{"n_layer": 16, "d_model": 192, "n_head": 2, "n_kv_head": 2, "head_dim": 64, "d_mlp": 512, "vocab_size": 8192, "activation": "swiglu", "norm": "rmsnorm", "norm_place": "pre", "norm_eps": 1e-05, "positions": "rope", "rope_base": 10000.0, "rope_fraction": 1.0, "qk_norm": false, "attn_scale": 0.125, "bias": "none", "tie_embeddings": false, "parallel_block": false, "init": "uniform", "init_std_qkv": 0.049, "init_std_o": 0.0, "init_std_up": 0.049, "init_std_down": 0.0, "optimizer": "muon_variant", "lr": 0.00834, "lr_mult_o": 0.874, "lr_mult_down": 0.7, "beta1": 0.95, "lr_head": 0.00734, "grad_clip": 2.0, "warmup_steps": 200, "schedule": "wsd", "decay_fraction": 0.608, "decay_shape": "linear", "final_lr_fraction": 0.0, "batch_tokens": 32768, "seq_len": 512, "doc_mask": true, "train_tokens": 328400000, "steps": 10022, "dataset": "wikipedia_en"}
MLP neurons of a small language model. Each row is named by its layer, matrix (gate and up: input weights) and neuron, and shows model dimensions 32-159. Each number is 500 + 25 x the weight over its row's rms, rounded and kept within 0 to 999. Numbers have three digits each. A neuron's up and down rows have the sign that makes its largest values positive.
Before each neuron's rows, "fires after" lists the tokens most often just before its 100 highest values on Wikipedia text that the model never trained on. A number after a token or word is its count.

fires after: " al" 39, " Al" 10, " pro" 8, " di" 6, " Qu" 5, " Bal" 4
L5.gate332:483491435440493510499521462490481508500485514474499525522499514489525531479526500463473540503489464475489509495530470502485486498482484504485505460468520506508560539446504512510485533490515500460462493496504470547521531531487499531500482508484538465522517494451481472491560505526494530470518472519488506496507564500498532514491509470533491459472519539496488514473505485503500534501495
L5.up332:525481534535524523528497462514528514498502525470512487475539533505452481525526493472558519503517527502481534499524490478512521484562478484487510495527542484523478527511505505532471506525460473496486498516506539503526475489490540469460505485516454552516491495449484470496528496494462510518517513491486494464507536506474470527495490515452495502494497513465486500481499430543510529503495

fires after: "\n\n" 96
L9.gate86:552484490515561484526500458478519523495445524505495515541493497489545482499503480512505503544553510524495510523507493496525542516476489498511529514498549501496492526514490491508520452504484496523452498439531512525484495471499523483514484484490486463515498488459486488490535473478508508490453519537523487519505488492493510530485482482493460502503503536523539534504536499497486463519501
L9.up86:530475536461537485491455497464485492521470534505524534534495540458515502516500475468461527497506462492507490498520534501471510520512525494444507460498563464539531485540540501515515466526514440520524529502512452545538502465474483450490507518508501468496491510489530483500505502541510478456486476512517527530506513495498522479455501486491496499511527535518517487521522485488472471539483

fires after: "'" 71, " as" 7, "." 5
L8.gate248:480461485507528524495518484523507524481537533492495497513460538475524478487480538464508488555528539494521515516504500485477511511480528487486514478502489515499511499459497516503515512496493554496489479532497465471512490488495521502475476500486489482474451528493508536477490523493476485522478530506543491527482546506494535487504537460464508498468501505500545474505471551478443486487568
L8.up248:478474518488520433459513465504496507475548503470526485497522513516501469515488500463447543462492522514530524500496569517495556510494516524513470478499546489474504512499529457525490514489523513527513463456500489504521507518526481483549504485525521480563465549485464484508474510494503505471543500522489466488479497480538509546529496482503511523483510466466512480489493552465511464484509

fires after: " of" 24, " in" 9, " at" 6, " to" 5, " on" 5, " for" 5
L9.gate238:515517469485479542501432481484486473513468487515515524483480505508450483499480522514558516536533523520461451486523524489525501550515479520499479478516545507511473507516443543518516492511514533502489506476486497491429494465504488475504449506507514507459512518523507504504531479524494521517505531489438526537486492519480515476546468564504529515476476481507522502501502470476499460462533
L9.up238:490440509481529534497467487450510483526500502455482496488493531475501508545520556524536502499478499481510487496516498503551501519490500564537476507490511513486483520532489497512528536487553514502544547509494480514472492512482512497493502492476560474488489522474515519520524495508503500497508482487517483516469518479489536447461468504511499512467462513512485470471469480503468513451462

fires after: "'" 52, " |" 10, "-" 4, "\n " 4
L7.gate12:493511520464514469498494471519555508461519505482512499510547464481548480496482494496494465464524502523530498478546499487520526528515493514428501473501493517513466527492490481527509474490508497505527517534557504472478495536548496497485491489534537473520471477484521486530477526497521516454505507488505526544530514480487510497500492502498472496517463573490490487508470493505477496512502
L7.up12:488472502467488552499490506487509536486483468516505491466466530498489500509518474461499490508519477455530520497529496524466495509478523459518526457471507452481520480483510504500498491498497495485508534492489504488485520441517519499468500488554526513475540504500509504485461544476476496494477511510466496478475496464484510516512479497470484474466465498521511479498506494434533476549545

fires after: " is" 19, "," 17, " of" 13, " \"" 6, " as" 5
L9.gate271:516520481514502518532461457472502485536477484515481538501488500526463457457472519526503555492465507473534473481516508543493480491515494520512505467478527528508503479489543513516489547467485484498522510464464493503508521450517526534507473493468505517520499490468500460513523472483467488492476478459532553533540558512509547473491468467473445503520547469498515462528519465497479482533465
L9.up271:491510511501495496522477505504520539503520515502491509465498483469492536444528518484487458505524506507501450517505513478523524451509522538482491444466535495496540553509543505525462468521499526495497482470475518460471511519495507526502505512488475505504508471495484520487549539515523520495467470494506495524523514490462504524515488517473489530482500464534492498501492493484464455535486

fires after: " a" 26, " the" 17, " an" 5, " had" 4
L6.gate322:453536496514525539520483519447520493512484526524497479513480490493478500515520519467527493488508518538539450537422509529473437493495510478516502488555481517482470507496500497522557534467468447480525522492461488511527525523490537537552517461473478516528484481472507477517490498519518538493526485482502475523548501518489520522533487535543486491480497498549507462515473465497521516522488
L6.up322:432494509504513478480515505491506490521514517506516500512525489504478508484490464482503473513527524476526488518495484463478475564479500460453469466523496485536521510475488566482470525480509515453475510485498490480488513521496492548472536447500523488486522509507515533524470512530550472514527526458502452487482476482561571512503471565512497540502492489539516511517514508487544482494501

fires after: " in" 24, "-" 11, "\n" 9, " 6" 6, "–" 6
L8.gate429:485511537461488522492490505548505522549479526441478514500493521517483535472489494486461543469500533503481503476485469528483517498479494527475531490477517569513515479509438505448495500488518497448515460463533475481507479489497537529519479483517533523509450484536502528506497552521509505479506522544527471523500478478500527514490499508486463483458477502463475471477522505514535492512442
L8.up429:507518530483498532536507544489549504551497502499487525470503504484479501552520498498476480509512519499502491524480495506523496500494469510487537513486532500472528445491504520500521474447463486539461499491517512520539488523473548487497473502456547477480531522515543490520477491508488480495520532487484496525478465418485515448497520463507527508473494503499453487496488472508524509546511

fires after: "=" 61, "In" 6, "On" 4
L8.gate147:504478487487529447540472482494513515555528522523473466494536472488483528514521452515534518507529549512504482477443473524514514523474494477508516525488484485468507494497529536502454549504494502513541517516527516550503499523525514512465477540469522490476487551517475512483468518499480531513539525488481495470504473483484506524488523475507483523528501473531499536495509444490481505453470
L8.up147:466479474484525467538501526523536482539489490494463500461490502484500480484476454495513505501514518524462517498508499509486487473495489556537524515461512552514451484449451525510457507537524495499474534450490513509521515492489513496528491471456504507450498523501478526480514537475434483550537520547503485538539471509478501521529492484520465480524542520517493494487522494526466506458483

fires after: "-" 34, "|" 33, " the" 5
L13.gate64:479534509479515472480541470456535522506490515480505490473513461527530544522552531492540502508482457486571513482492445454495504535518491466513489501488482492516492466466495510495505481532511518504497465522539526482507570535539547527469486521508496518521557504488485489486475529504476527511471505533507496513478489505500545466485497474509512489481516506515507465510469478498506514483516
L13.up64:471504495505533473513517530511516498516532464484538511494492530467496524499516479467509486474521502506561513509497491488519510517446455461480485463494525485516478501492465499482474466500510543504488520478508555486520548482532537496507501496513498482494526484518550477511507547494497483480487486445504495498508469508531512533493479508530508507508521499509535485514509490496491482559508

fires after: "\n\n" 50
L8.gate279:468495472499518510489510493520529489555469512552468523516514470524494482530449504507517543512524487500507486516504472500494529481505502489475472502485528470478495517484502449482515483540539529498493485506459509468520494509507483510467461497485515497480478476497548539537576487484469479432466534516527503528482501478507539488513507459484511460475543507476488493534477488483508474476518
L8.up279:457508466466509480467540505474499493454505503509469467520498485535506464464476530527520491525528511541486531498471513497502506507507489496531499544525491491531466509508528536439469462563533518479462522468470479491478521486567519482520517483513524500463473471487494473482544496500501485512523480536503505487536549484497483487478513545509476546482521508518527537495545518548512436498484

fires after: "." 43, "=" 31
L5.gate216:468544477500495536524510442491483440554504530495545540522536530532529522514495532516509491508527512481487510484472503500478516537455495533508506487502505486487504499516479486517481455515534510485497503493532490521531528488514481529517490502512516473485477540484527467512565495460523546458495528522503509514486506482521502441487538477505498479509552499501486505494523535548520523499515
L5.up216:510509479457514497493490506488483514509464529464518514464529540480515494485539502469479524565536529503497478460483510499494463513507481494495538500488530503501502481498502522503479462514489485517505474436482492492512521488540520492472492435444441510464549515500539492504547517478491488498497517571501472505526490514484495512505475532480480482512506455512505510493517492462473510484461

fires after: "." 27, "\n\n" 22, "\n" 12, "=" 10, "'" 4, " Title" 4
L6.gate438:474530470516487454488493517516498547540470500454528452546501507528498478500478495480484514526515518494492468540488497505503476456454503472508493531496494502546527456466490476574497458508549515498491475508513517498461494536532484497484520490522475437497500526500472477481501517497468517501507485498466493520538478485547511480488473526493484488507515482470527477528497478504514499495487
L6.up438:506534517559534503501523516502498498474528480501478498473489511488545487497503453480523517476513505440475502483461486473463514526546473523517471491495520487529538480499522496492512498509452456503502542510481555513509489480468558538481505438504483495489493506492518515547486490479528548501537485533494523486498482466503499497523518515554516476491483495517494511470504486462527525507505

fires after: " |" 33, "|" 10, " 0" 8, " Ra" 4, "." 4
L6.gate127:498534472512495437516503483436473501549498491467478463527486495532517536469486536468493501458487437518488506508532514461486480547506490527463505465496496501491522466477489514520498504543467518483529530521472494545512539473485494488531533509501510507497529515523551512540508540486493495507518526498516509482518480466525458497511530491511513462512503532503506510478479492534513541478504
L6.up127:514501492488558521506462507493532485476500488439463494503482482469502545457464511527514486506537449494513496500428517472503520514479470479514471491479498495515530538497505499508471526507506538515502513525498502490482478477480534549486451482476481477519558521495525541483517550483501556510505499483453536490504473474505515513516510466469518498543529500511495486460544503499499478544478

fires after: "\n" 50, " (" 10, "ub" 5, "(" 5, " c" 5, "\n\n" 4
L3.gate77:500536503516511493488515499534496510506527503510474510432528531497510505551508498527485546523525474516504518489526523481498479492491457486531487480456535508494523472496537489527505489469498493464511473458512525505476457469477516467521489498522497466484508540494511530536531507507527495461507545531531467481556519484487528506507479510521499456483536497497477517490527501464480533543535
L3.up77:537490502543485479497502482503487470477521487477506512485463510483482497489519463514501555501520482534516520543516520496529511502505468485522486519477511540479520423487485497530549498483499518449493504502511495521468501509468496527495483511493513463506490527486484515506521467499468490529511532502531596498533495466486540514486455490537463512509544504525496499554511503486506530516505

fires after: "-" 71
L4.gate501:493525551501531480510490531516469515527503496507515494500460531510495464550526493502490510499472502529484533526525545494515502494489464479436471500493489499547527485499481514491517473522532499515503503477500455501508481494489522488507520511509475526516531473479519478471557522452475473505522508496499523522487462492485500452529525494478492470481496493467510477486494518449534461531488
L4.up501:495480543504505483500493454513467511499480505489502499480481540485506521508517533482512516537511483515467496509473486500517532475480457472515540499504539497504458525505492507499498520483446492514564485465471496499484479502473509485513523537476495520502470508442474524499575494505483498464503522489480502507488466492516482450477528453511516504504490518511480470539464509523523506485515

fires after: "\n" 32, "\n\n" 31, "-" 16, " V" 5
L3.gate98:530531542487502536542506506517490534471465534508498521459475512495518469448480526523520509475473497502492468506490498472530543493495457521487458518484549444498458484509513493491501490486475469479521515466525494517528456497529539487513503545448453487534477474450552519485553492489524511534542508519471489495484489499492503507540513508505474504530560499531491472503523517489529531532557
L3.up98:516527485488561535505478494492498523511511557532476473522499539511521553505466498496484527476507499492491521520493541522482496512492501492490517486514539435514429504504490482517479469465482544470498456407495514492468483508515500492519523514559478485511474492476504471444519513500511493487533495553485472524530502476506489506510505466482511494476541540496488473533518462485504493523542

fires after: " al" 39, " Al" 15, " Sul" 4, " m" 4
L9.gate163:506485468529518479512482484492506491523554503467524495582508526515497478449543532505529530473538518497466508494524520504492472497499482485489529495531501495508513487499531521496491468502532469498482501509492504516533552512511455465498482486493546457513510473537507503505519500495489546461471479533518503474439509560523496496483500468476518491485547523517464445467533538491465491534529
L9.up163:505498509513491508489509453477483539439532511486521491473516516482466516516515514498505503449499525454483519513482486484510508521507512452515501525499551512494523492445515460506474487478514467535501492463488520553506522530503487491517474469492514483501479473439498512503509468464517509461510498475478431558500518546481480517528509533510468472511486523522503490524490486518535481474564

fires after: "," 65, " pos" 5, "=" 4
L7.gate207:529516505514521502467477524489537471508513526509488539512519512548485474477430463480518510534476518496490503489458491522477504479524497502482500489483527477468496496524539507490497518500494466503496476489524491483545490513549460528471510485499526525496475461485495520512472486491514471491528533523482501459476486471521536496509498507476511500522531483534459488510540505478436464489480
L7.up207:478534495478524492534505508519514483508518546503525536527497499533506553480494509442496511534504543499501480460478489550481496516523496506503530464483488495483492535524512500523478487527501516532474514499538466459535479521508539466472478477541546463501530503541463554499492503532517462516479458510535481464493522505521498498485488516468478488503571521477472509481495486485449524499512

fires after: "," 50, "–" 8, " |" 6, " ." 4
L13.gate250:541469443503493482498514511511530516496509489513510506469533483488530457515490516522518489497513547512500504503479548522516497523509476474447453474490518532507471515489473483495516457426505491493512476521496521486484446508467506455537482430512478470494558494507458492519529538505486485515514540492496467500494505491513501508486511462500518521475507515483497501484500511501462500509497
L13.up250:457505479488488448493490482552470483479507517478443487535539475532533521552544498505527487532511522493443553489477505498499494477468556474515505518437482496479502498474480485493468512509525512537518498520516536466525502491480502511492538506523506488496495450484518542493477504501509511457490513504502535519466496481513490525501531500495475487532533475477506475493452489477499507477496

fires after: "\n\n" 33, " up" 11, " more" 7, " of" 5, " at" 5, " University" 5
L7.gate459:478506519472539521523500474450500521518546482541464503521517516470528478518437505508508485436465500472498501546523473476556493524499500474483509514475508504502501507508511469466501474512565458483473490476503463513475517523516497513449446516456491513506501525473494470495513488506492512472513510499470517510527492476480523481449525470508509475464509522514551503453514494510519550508489
L7.up459:475483491508515459463523492500518484496470484469482474473514533478553478519506508507532484538514507498481496493490513440483523483493504568538544471531481479482485470480487461493544482534497536507473495478502496491479471533530485494442483473540545506506549498484512510521470509497445507519488487495481505487520530481491530517473525499471491461459485552494532524561487499489465480502521

fires after: ":" 21, "." 17, " Nat" 6, " Vis" 5, "em" 4, " grav" 4
L9.gate480:504469516479511484487446545466516507529505503515550494487518507489505563531528526496520498497539498507504507539510552483527498555520474488471559541480521511497532518469521495484509468506455518498481504516516509491526507497513453482421492471463495467507494492477505524466478537528516502487501504484474476534466515485504518513482519478534474552542460498543523502504470500503504489529488
L9.up480:512503514474512501466517470484473468503527529536506461481511532519533462490447441508527511499504477481503555494498485538530477531529534471493500495476485522484487507503503467478477476491487492543494501478519498488495445463515530492496517479529489454502545488570460542480505506498465514537521503544492476516521519501494473428468485505463495461441500482491486495464483475479526497505522

fires after: "|" 26, " (" 13, " \"" 8, " ." 6, "," 5, "." 5
L6.gate168:493513529536508521539487506485519503526464476520464489473523499526486513463464525504469505467481536470506510513538544523507477495485544511452461461506523516509522505456501572481524460524516525465509505537509503492474540481502541526484485491500493495511550522487526504466504540507519539457490490496475502547512469494525542527525518501495492482449486529511521504485531472532469514520464
L6.up168:467491518526504522521488494507525512467507495515479492487523487476446518514492503479494508528489473504523456477488515468489538470561521523512517502550495541475464526515528510507450536500545557514480487521504499542493498524525499547486459532473503496518510533483522467470491503477522515499504485476502523477506508450529544524498437507509451541508504523511473442506504510496457516493496

fires after: "\n\n" 51
L9.gate145:532540488509518526491465509490511476500490503481497558502513509479511513522472476507480505498502500506476484486441558501474502507489486510513505522446512495515511483498527461451540476479491519510463509484533528499486452438483469480517500512500476472495525500473548519501459458537475517504436485537483488495497501488509474499485508487532456489471483501506543509521498500506540499497467
L9.up145:549507498515507510472470505494527500508535528518542529522469498533486515513524505480544462493480475483486527462478486498462527503471547505459472514485470496548467487531538534485534495496509494490488526468536467511471422511476500467548541488533495490480516522492512500502481475542517485508524477510470508516548493461484506532512459492532454558496571536500504513532478517481472506540531

fires after: "." 58
L7.gate466:505523510518504490501524498515477516494498500481542469479535540541557505498478543500542540495524513472440493465486464541548499513499479491514465480481495486494526548475546522457485515481486465472524520466533497521538519570479504534491525496526495501500519492517508513507483544482543531484503503513543525513485478479517530519513541527511520440484529522528489556534503497489519505494499
L7.up466:490505518491510464494498539504468534496525520514515483460537516530526472513504505480457508522530475511456491492498448516525520492460498506518455481504523467515502565509546485507513520535439461486494473502544505521530502489504515514517489480486513526529549502515497465476497471498548505515509471508505513493476518474493515479495556543503460467475481492521422508495505458441490543494469

fires after: "=" 100
L5.gate173:495506454503516480459441521487514461496487499492479499502481481476512521487480519532491497526537500511503525515467511496500514516485503514515510495503505494487503491533513427504539502447540484471485513528514509458497566475520502480461507471487513505513435533486516527546474483471524510493513540471464524502495508521495502533498508451527514535560513497486488472546528518505492531533521
L5.up173:543509557516467511489500479506513527472475492483529491527504477479502558473479501480485531529484513469517520494531510509485451483495493506516496561512454485472461516545511534516505547491473490520520514470505520491526535547518491488510497530485522527511482473494464529487490504487492501558449548468532486492518533526510490465497493492478496489475485443541535520490490526511497460525520

fires after: " with" 25, " under" 14, " by" 10, "-" 4, " E" 4
L11.gate185:475524530482481484469487513473553482513531496507514509494522512470493497500567520488502549471489495490506513498503517538465466528464510511464485495489464538530496508523468520502520503468513481491473513472498483472486503480494464484523518526530502520515531493477472513488477518541527481509462442499511495488507508507500527481466531531524466503484509444475508459519476487473536466507501
L11.up185:495543485462463473509497492503474551543525516493512521535478491493476479561538527494555527527536549528508519512486500553489484489535463516515504474509419498534526504515528535490477460534544498471492494503502511469504507481475549501507466472470490519523433511473517527497520527517524487471523506487507498498512461533512503500515512451532511510501490489504507492489467507506538483519536

fires after: "," 53
L11.gate140:511530462506483508516515498493482519516482516558510526502521495522467489407479469496539499518485503505507515497487495533550481498509536568494478485551537493461513526513521492506511482491484497533490480451502498501533475468546504490524492518462522517443459499533501540515511465497511553540463491481444492531427479516520508526534493504506465501506501454490462479517512526481482482512501
L11.up140:503522504500477524485496522558486511500517466512497525561480461487562525495488468490468521529499511495494493468480528549506517473539488519499554478485536500493468469513570479487506498448518473520509470495516459502545522458524487496469552507493523473498514515475485533520516517523493488532465506520492498470506529526487522493499522503538528507468509534522469473478484470545521495512479

fires after: "." 30, "\"" 23, "," 4
L7.gate357:463550510451501545473539507514456572486510532519477489483490499513485490475492532484506472531529495527486505554451479484534452484486476487496516460450490526485513550488512506525465507461470473503508563489540526514468534517529505513511526491526545485455477470445524471511463514539522552492510499467517535484496508494490499533487512502539542486483489496487500493482499491484464530493496
L7.up357:489554539438516472473524550484502511494488531532486459501515527500457524499482508489503525505513469511493473575521459496503493494504500471514517523491513485470495531470488521486513509453506468506493505521539543526489502497537488501478535498560524489462527489481483492509479469499510496532479472492487504473495467447507536543483528517500483480526484534499485500487507486497527479545541

fires after: " |" 23, "|" 21, "." 12, ":" 8
L9.gate114:517531535506477480541449480459501499482506496515486500518509508542498508491475506483501496491489496551459460512503489498483461516492470537512518532532530489457507510476485517468498485481508513537503493491528487494527515507491526493549456518553502496507494530546499494476483453500496525521479475489506492470491452510477530486491502486449433448469466526445537489494513498481514534550476
L9.up114:496500450531506515473459480457476516518463480497474503499489521514463460501517526471506474481526512447493475550462511496524467490520532448519499485480474481466511511530527512520441507494489466528474516499509494525491490501488512479528513479536511505541540522475543493452461546519509496480527516449475507487518497480497505512508505540513494538507464517504488453515545523512525516493454

fires after: "." 71, "=" 27
L7.gate424:492538491496511541503534461530464506520536491514505460483520462520502491492500504488472510515483553509507457501524561493531482491475508509485533529502540537498485495516529519504526530504476514485541487512469491518451499513495519543497534487466469509473478494532517461474480493458468512515536565468503524468563501476529510500490507496489510524497503482458520513505544538501486518489517
L7.up424:504474513511522470534529515528509517525524464475486519497448539510515435489527490487524481466525535490481455472478488533526504509515475490514516481488537485513489456537514479474479570516498521485515502472510509482447485503528542478433492462504508495458501477455494486487506551521481474503496496515478536497496504515511524521489475474519497465538476516512490536466479479478529486480556

fires after: "°" 22, " (" 17, "-" 6, "′" 4, " Be" 4, " Mol" 4
L4.gate315:507492472535518484530460518503502445466499536497479540464480510517499463470507497484520554495511469470482507514455535507487575505532514486514529498454510503510479463522515490492502463506480509501524532508469515490491492521480520501513535492488482430503462492526554503517499496477476508529522472538527497483464494468477487477497499467500477498519495528497480535525490555497486509567517
L4.up315:526489518515497466500505464545510505503450507500464520511506528514487525490485490487490509516527485504525487489501464478516474454510505478487507478482511510523517449524518508518515481500483517481498548491487492526480469436546498507485493543472503544501513460524502487499493532525501489497526474509561500525480476494479488513506537453488541460482481509469481469501547521510494439536495

fires after: " in" 24, " of" 9, " January" 7, " late" 5, " May" 5
L4.gate467:521480540512517466534480494491530488520506494447522514459544538495500480499466478509525515539479478498461508498524467516508522519523508497513520482525531488558472510496511496486486544502456483513486512487538516459476493496487496440489547449484497514526458496498461554513475462537496490495512534473467517490481489550510497469507542545526511503507543490466500455486489495496466516484448
L4.up467:466537502507519503538494511501492451539520539503502534477521524497474534512535506518492511462476470483455486497497478483523464501487440535528498468496511528496500532456508505513479525503494500479490500468512459464436512557489493507523467525536495489492557509489539520459511512487534504502503498548545494442504536521492494525490521521520476478468476475471533506489483476467464524502472

fires after: " |" 57, "=" 19, "  " 4, " 1" 4
L6.gate217:472502500499501507531445486487534503494490515439493512543541507503503501468487496483512467452521495519519496500519486507544470501515523473465483454517485519542482476498490466531542485530507524581525505493514472503503508540505499519542484465501506503549517470468536487514485475484508514529515501497499485491535543553490498498511518536469442501483512534464525480529532469501466497542497
L6.up217:463472495479473522485463507495495541498524467479487523510482503485494510477508504476507517488504578468524456503502493442529511527457484514552544480505523511474517524520528521484499552487483503508514475524479493493518469541458442485459481521499528530546468486514524495501516547444462518494510554451481493484494517491508504505485472503488481485512472532503515527470480518495524465554527

fires after: "." 100
L4.gate365:501503475470507562466467485524529516532523540484517508517560523484503458452478541480525535523496491496540485474454449492514498498455481501498498537507524506487531502474508511514495511541525492488487496487577471473518464510502496486462476507479515479516494463533519460491517515487469524535507524489521476525523489496525526486454507471508464496481495521449474470505498545507523530532542
L4.up365:481523538492463519512511498548488467546482551473528516505530558500523504479462515476520499489487501509512512521517488553498496539516535458474509517542521471512521450483500488506516501500518439496518490475493455510501501492463480519496497472480506487533524508517511529513531514507492475495544486510498482507517515503498517487495447495495467525508551524519486471473476518504537479478520

fires after: "\n\n" 100
L9.gate231:486536463491513565528446519502440506489482515493514518518478502498477534491514478459500463496485536504477498451476511483508475520508536538518495497499505531535551490522499508504530489506494525529472539469510525496535466518457512454506464487484491529469515490499506493488489492486501492516507546485471489484531511473520478476528463504518490468499569469486501541490527516497524466541498
L9.up231:546489462501506508450494479501488445522508530486514501489500543477496511500470491510517494493525526522536513427509536497480522481525521538520508493508511489506502482520505521515525483427496483499504491450503530525483499484522539498511495462521481496447501517486501467487503511479517528517490469462473523483504514455488511512522475512508510505515539490525480491494553526529538479525521

fires after: "\n" 34, " Tel" 10, "-" 6, " but" 5, ":" 5, " a" 4
L8.gate68:471531557484535457460480514526509520532477511502501463542536501498538514512496522505530517510494515498482447495543446500531442526494507548462480526473509510539499478481493496505532500508494545463525528479578506495540488500515504502480533481478490509532503492505517492485487489525459474445447476500521482516504488506500513515507507496479458542544487472537493473495527477471524474519463
L8.up68:521523501507491524506497507501487509482508512454483511523504539516505557509508523505456508493483531507490479527469477520461503533542473497500485492510502450492490526502491490522472505460488512487504504482512506539499460453547497493493495524459483473520497523494483475462530497503510513500501518553525500521523446477480429504523530480507485515485522523487521487532487472469497544506526

fires after: "=" 82, " |" 4
L9.gate43:510497499500490514495463516491529498461477511530451461517527520534475460465498479508515514503506519499514468547481508508497533482500491502448524494539511549526515514509536505523524513491482483483519515511540520555418481471498488491511525530487508507482483519451477476485469460490520495505512525496489512485583511477504501509543503507480540501482468468533551454546447501474505489522508
L9.up43:474541523501537526497469528489527498491515505523501466527468489492488504499499507557451531531480509529491494507505491488484473550507518515508519554517508487508482526490508461507507512510509488489489521558500483535539465544467494501458487529507460510502495492438458480504483514531488511480457498492532493474507523475517402489527472526493515458501474488506522504488511487528502506470439

fires after: "=" 65, " an" 6
L13.gate484:531482507497510490515469479494492477508468495451522517540492509483500468509463495473501459532486503535538518515528503507540514540496489486507519503460488467494527494490494484464505512460532493495490503533516466448469496516499501499451518518473551514515494496467499468468475509502504492493491498456480472527500517450503474470520528416501521490481493496482506445523483518473529517500510
L13.up484:511487509497487528498481503483493484487515462540537491490494517496481450527449530546504477521515499469521518435465553464498508503485507459535513492542528482496515496511514508546512500503472497511485535491502513441475490540497504489541517530509507549496516457458465467488506511485497491531497511477507470468443501522468495488504522484555513514481506525490525528481502464509499486502496

fires after: " Women" 18, " O" 12, " women" 10, " Men" 9, " Ven" 7, " People" 6
L5.gate494:511516476484551512496469448468529506486499499449485510502508506463446483469504511491537515551535486495507492491518550547503493511519529493486448513509497529455522513471472502517499467470480504462508521533532473482530467488517501484505490500497477499493499527509506564468483465509467526522442488515486462547523493558494525434500506493528492513471463521448482512504496529534515508520519
L5.up494:488455484474532503445513486500456498470479495494474531448465526457495523512493481513504498485544513534518478521498498497477472474524524464531515514542469471490500514514505517514496502491496491502462486526468529501543519474506498543516490530527511488501518485511445485462484473507530534483526515464517502502477486543454510521518506538554511519510480509517472532491527504493473519539538

fires after: "." 80
L6.gate391:517522532504467484491541452460520491494556501516503513510504480511510495511493511476506550483491488516537479498497469474494499520472496511481502511551537482461496504512530488533465518531512481506517519470534470492508469496467499515524482478536462473497487464494497511506461585468518524515451460470477481506517481525472511484511489511464489486524486500482486533498489536521477530537496
L6.up391:482494497489474493500475452516496476499490433471489533508511525553542467538563491482494515456534511523502517536515520549458497495525508476539487467489521455463530486524470505494504510464470524478506474521471492490487506478516490514483467505468517511512536487531520556484501478486486523465511510462500523493493507514528457468522516494499500523517485509533486533516445425498507529507482

fires after: " (" 29, " is" 11, " was" 10, "," 6, "–" 4
L13.gate153:500503524504520525493488540494502501471531473527511559503494506502505488467493563520522513459458503536492507518446539503491520503489518487485520489502552506490473474459543499493523520471498497499469498516503469492518475482452491506506542521505455513521496490495509507488493472495530564500476518509513526544466520491528494484496474537472513516506517471502511548474527533530483495550424
L13.up153:499467492519554489525494521468527499467505452505469514542509518552533469532545525490488490499464525507532565489498533541524485474515479510520493474462519509476433479444510496502500490455467521497540524502458498451504513498504468536472480480505487500458528505457498491460481471570520485468497495504550475486491512489495517529527496505482482515500510502492510462504470490499512502558508

fires after: "-" 24, "\n" 13, " \"" 11, " (" 9, "\n\n" 9, " the" 5
L4.gate21:502507499495529483558522520499497495530505488520510519497499522500512478483492482477499542512540455532513504528506510476501508520471436512430508521541508485513473519532488514462528498540491500542492514507551534493459513511450545496520473497516542513501498511473534480499543506543481483520526486529482452490538512508479530524545483456453517503520504449517493536508495503508511504513539
L4.up21:449513502513536528521533464509473447519488525495455523494488491506473499500504487521497542503513465512539507515514503473478503510447481511454486512497470452526537492516548494482513469520489525510501512470489460484475512502454531547486475520541528479462471480465532464530527527502485472538494500517503521506469487473510518527568500453504533497503523489527529486493471536522483476519500

fires after: "=" 61, " =" 38
L11.gate80:471490547505519503511484435467485518464526456458491479547492481479521510534526522482497539467503512507435477488472523479489515490482482545462533498506509512475493506515521465491513478525523472505547501505506545484481473538492539475488459526495510486520513522481578521547514496476478505500476541473481452468527482524465538500472474496488482525481449490483509440476522497487506500497479
L11.up80:509494523463515522468431511508481509503502550504475470463495472508541506494498521524504490514516530515511468481484489521515492426498498497513494466518502488543523467472486498476516486540507471521500512497463531454505516502479480532594527476556502491506460519506519495505480521481516527517508479500478494504503495564512479493507510473489492534495533530504471512475457484498535483526504

fires after: "=" 98
L4.gate316:493555530478473481539476442503527520504496483534472516501546458504466532503500522525500566535507532451482486513479511516498467535506494505508503488498499541509515515495485516536494522504469505485504507499470492534484516485552501518556483456503501514485517514511496522486473495530501511507496543466491492472512482492477547466498477493501505493531498475511507498533527475571452510505477
L4.up316:473520511442498484524475505499526519502514527487533537480533481502494524484519525534469520456514496513465455502509492528515492478496519484515511488511499526545503481476467461504500531505492529497497490532480522536518485505508454540523464476477500547460502526510480511460488524481498490482527523488493527519485563491492461453513505513507475508499529483487463515506512471541489532490491